Weights of a small GPT-style language model, trained from scratch on English Wikipedia: width 256.
MLP neurons of a small language model. Each row is named by its layer, matrix (down: output weights) and neuron, and shows model dimensions 64-255. Each number is 500 + 50 x the weight over its row's rms, rounded and kept within 0 to 999. Numbers have three digits each. A neuron's up and down rows have the sign that makes its largest values positive.
After each neuron's rows, "raises" lists the tokens whose logits its output raises most directly, leaving later layers aside.

L10.down307:516561492483517546474643499474526539565491530478521489503477501521454490480572541567545484515617413529452492425471576404509432556526581454409445458530484474576510473549418460489478469435484468499560512519371491556499435498489504512500415587414515473449523461597496525535420486406549504545549472493507446470458486472534519522479475470470491454545547538456561493503601585508512485617518487572586542499562530567496531508436504566568439551544518561418520478550376588444549503494461553452579522474485506515585589527509521452527496455511552469541514619476482609585495515565551619531
raises: "they ", "he ", "she ", "it ", "They "

L5.down182:447453501439531535507470487548482411510539573486447545586494480407636575532514461546369512524568584503519478472428550507486461431474470436503504536538597428465544493483528476459448493525502433449517515488526459479512520580509574493536533522459430576447526532568480473538484523476528555454466451502593493552511566475521541579588480603451549480537463461466492509496565455437505517481478433435497510592406562501391520525429527475467570530490472492587591513470483489448428542438492452394436571443549497532502479469532464441535561490400479423569529502548545468531464505467515507568
raises: "oth", "some ", "most ", "other ", "many "

L10.down151:475441547418537553470518473465457491553587501505522564567461468442498513505572488534510462434561451535500526465554541466470467362603527455520450562540512542539483431453441686485528499488556491508594452519467503610499495630487524485569538451575451478432514492482558547566458456512513504517493469370500422495427551408517508402489472544467475464519508500436555509502408552543551481517550376536503525457513448560482476435569491554473491464531546475583573433490564549534438506514471515531510503501509550466561469445481493541507480466497475477515514510490503589493421567461499471505
raises: "was ", "were ", "is ", "does ", "could "

L10.down984:519544497445512527465481509468480548523517473409445518522549388480444578549516439601497466443558397494417429515523509511537475512581492477511471559488533509510504531458445519453488503499505544494492558448443500581483413476546480455513554550560419503540531464440604527560431530499487532385495477504468373498430564540542487456454479580450524489556505414517577621551432584598432536542492481628457498465576424595497482507592416558372472566490515463574610445448494566510490483468540483502513467494448486508565491469513520528482458466539542465482570498455510470582482519471491504536
raises: "did ", "would ", "were ", "was ", "could "

L6.down659:497473571426494463530540504532443454431471509491474522528428445582466545452515439497545425449579376460551472475471606545453478561435497540475563564518587477471497482438485512424515500514539464483465477593572506513473505478540464564515524560530504444579422506492501452485547508448482421463437539538495504559523521456489464419487474534423360519465474574471566565436453502489500550563460564509553557448507558535459487472556479430546463507533439541576535564532514491420424446513480506456508507443537567418510592475488464477594462564524490559494583537547522521475553516639475492531
raises: "Japan", "Japan ", "Pakist", "Australia", "China"

L7.down557:492501378503398572617518516522527544501524516464509475575419468522518553576517541523389390546563532500445523598496553558480574537504537540546400543506488559518483506482523505451524457524557516495557484543572525542599565380453480489539436598543564419512489576442488462486538442544496554580552483565560501525522454443521534522509520562504376498476525467526579516613454541438455413510501468465465463465417492556448428458580492527457597479491474531467467546474506477614570511525591499550515578555533540432533559565520477519416535528498504499604492498626470516534526465476456491441
raises: "winning ", "won ", "win ", "Champion", "championship"

L10.down352:477430409549438434498481517534519490509558547509572478475568538480558481517601596501440560510576559585508525507537523499516481475560427513453460499515498406499499558468495515433469512506540502411534505570566456475493457588560478479491550523473593548536445445460485424622504497513558468544599618551570497497522427434479464483459487444510468419526461399527510541552490584461565517505530476426500494609515516526451412451542548441507511383498499476412513371421595497475500502527445515571538414448437479516477461513567460536467560528484434469462451484430450530388510467514532520500
raises: "for ", "over ", "to ", "in ", "beg"

L10.down221:511570550495523546493542601441539527574391548491451532520442475507480501473482502513493478512469480504446543451528528486552468513554488485428460518533495503524496508487408520448512473604534549477451533542431492424524542522494495438452469433470465462506568509493422549474484472560475603318401501522462423493545510476493566475415516544514555480520464407491490498468495481433460467437521537551528583451461603540516440440543550533517555549519543530567470593586391542610446451509451486469557508472483550417459522500465603548432526418510475470555571503511516517513582583438574529493
raises: "they ", "he ", "these ", "it ", "their "

L4.down704:551466446467452621597495524517496571559477525471536468547510505523525491545503553549413476537601543560458478557571460484463574526500540545500480552529551511452487533491439513572504432469635615480538550552523529571525552463531464565500480557493541528497504534487499496459457454488464546512575413527564407558502509498443514494551508523484389436440574522457602497496493498439419320478432476511515505425445499538509469459550503496410535477417501508440539613515503472565601509507522565507470522567455483508567594599507484488449593488479580471581494434561491493543567454478479497491
raises: "Stadium", "Athle", "ball ", "Cup ", "league "

L7.down858:478546454456486559465540553498534531573532552472531431466525463490439556472521563461401441581515538533427475399438502456417546501559501489450456501520448510503427387495450491430543534497485502496423473501498597517505438490500470500538452547493428486557410517514545551544479500479563568293446548471492495482517515460505529412484579524454538451477498394520548501547527498421423479512448478462393490424526560471537529410439478573530489580582566554563495519492432487505502487603453500515437491457481561504587530563446558484505613411486539426524394530485559490493528530488600578590
raises: "they ", "it ", "them ", "these ", "he "

L2.down223:500426464435485607525573551463556596568504503400492452552450512513547478513516531534459458524554490514445448533569474498468531462524515536514511506540531530519513496492468484524558426550652578458577499533513490612542571444537495515505488521410555488517442541492453508471451429552502563528574437537496418519546500480467494467594544487520385458474523582455615482565518501461459356512477481509517518428380456466542489427549500452398523486481452490467524571551506510554592465523532607457449562536424467528480509524504498519479569483468626446478489437539519562567526451467391482442
raises: "Stadium", "league ", "Athle", "football", "play"

L10.down455:456427540490540554460505493546504569438474559518578446599504494535534501382521533608540412461437587551446559503539472494545504545464529581561586587511470490544481500467495551538478553554522541539537561444523445467561527525463558515435510531478515523468446468543480465443423449539472438453419548503506527543398534438538426579577529480453543505568494552451513556462523479460450439485516574544483499538483426512437485526516522439475532475540572476494494500542577578555526537478570577549525560562483475489454469441560581456553478539544455424490630502596441468546497480428563484474
raises: "est ", "ests ", "ested ", "est", "ester "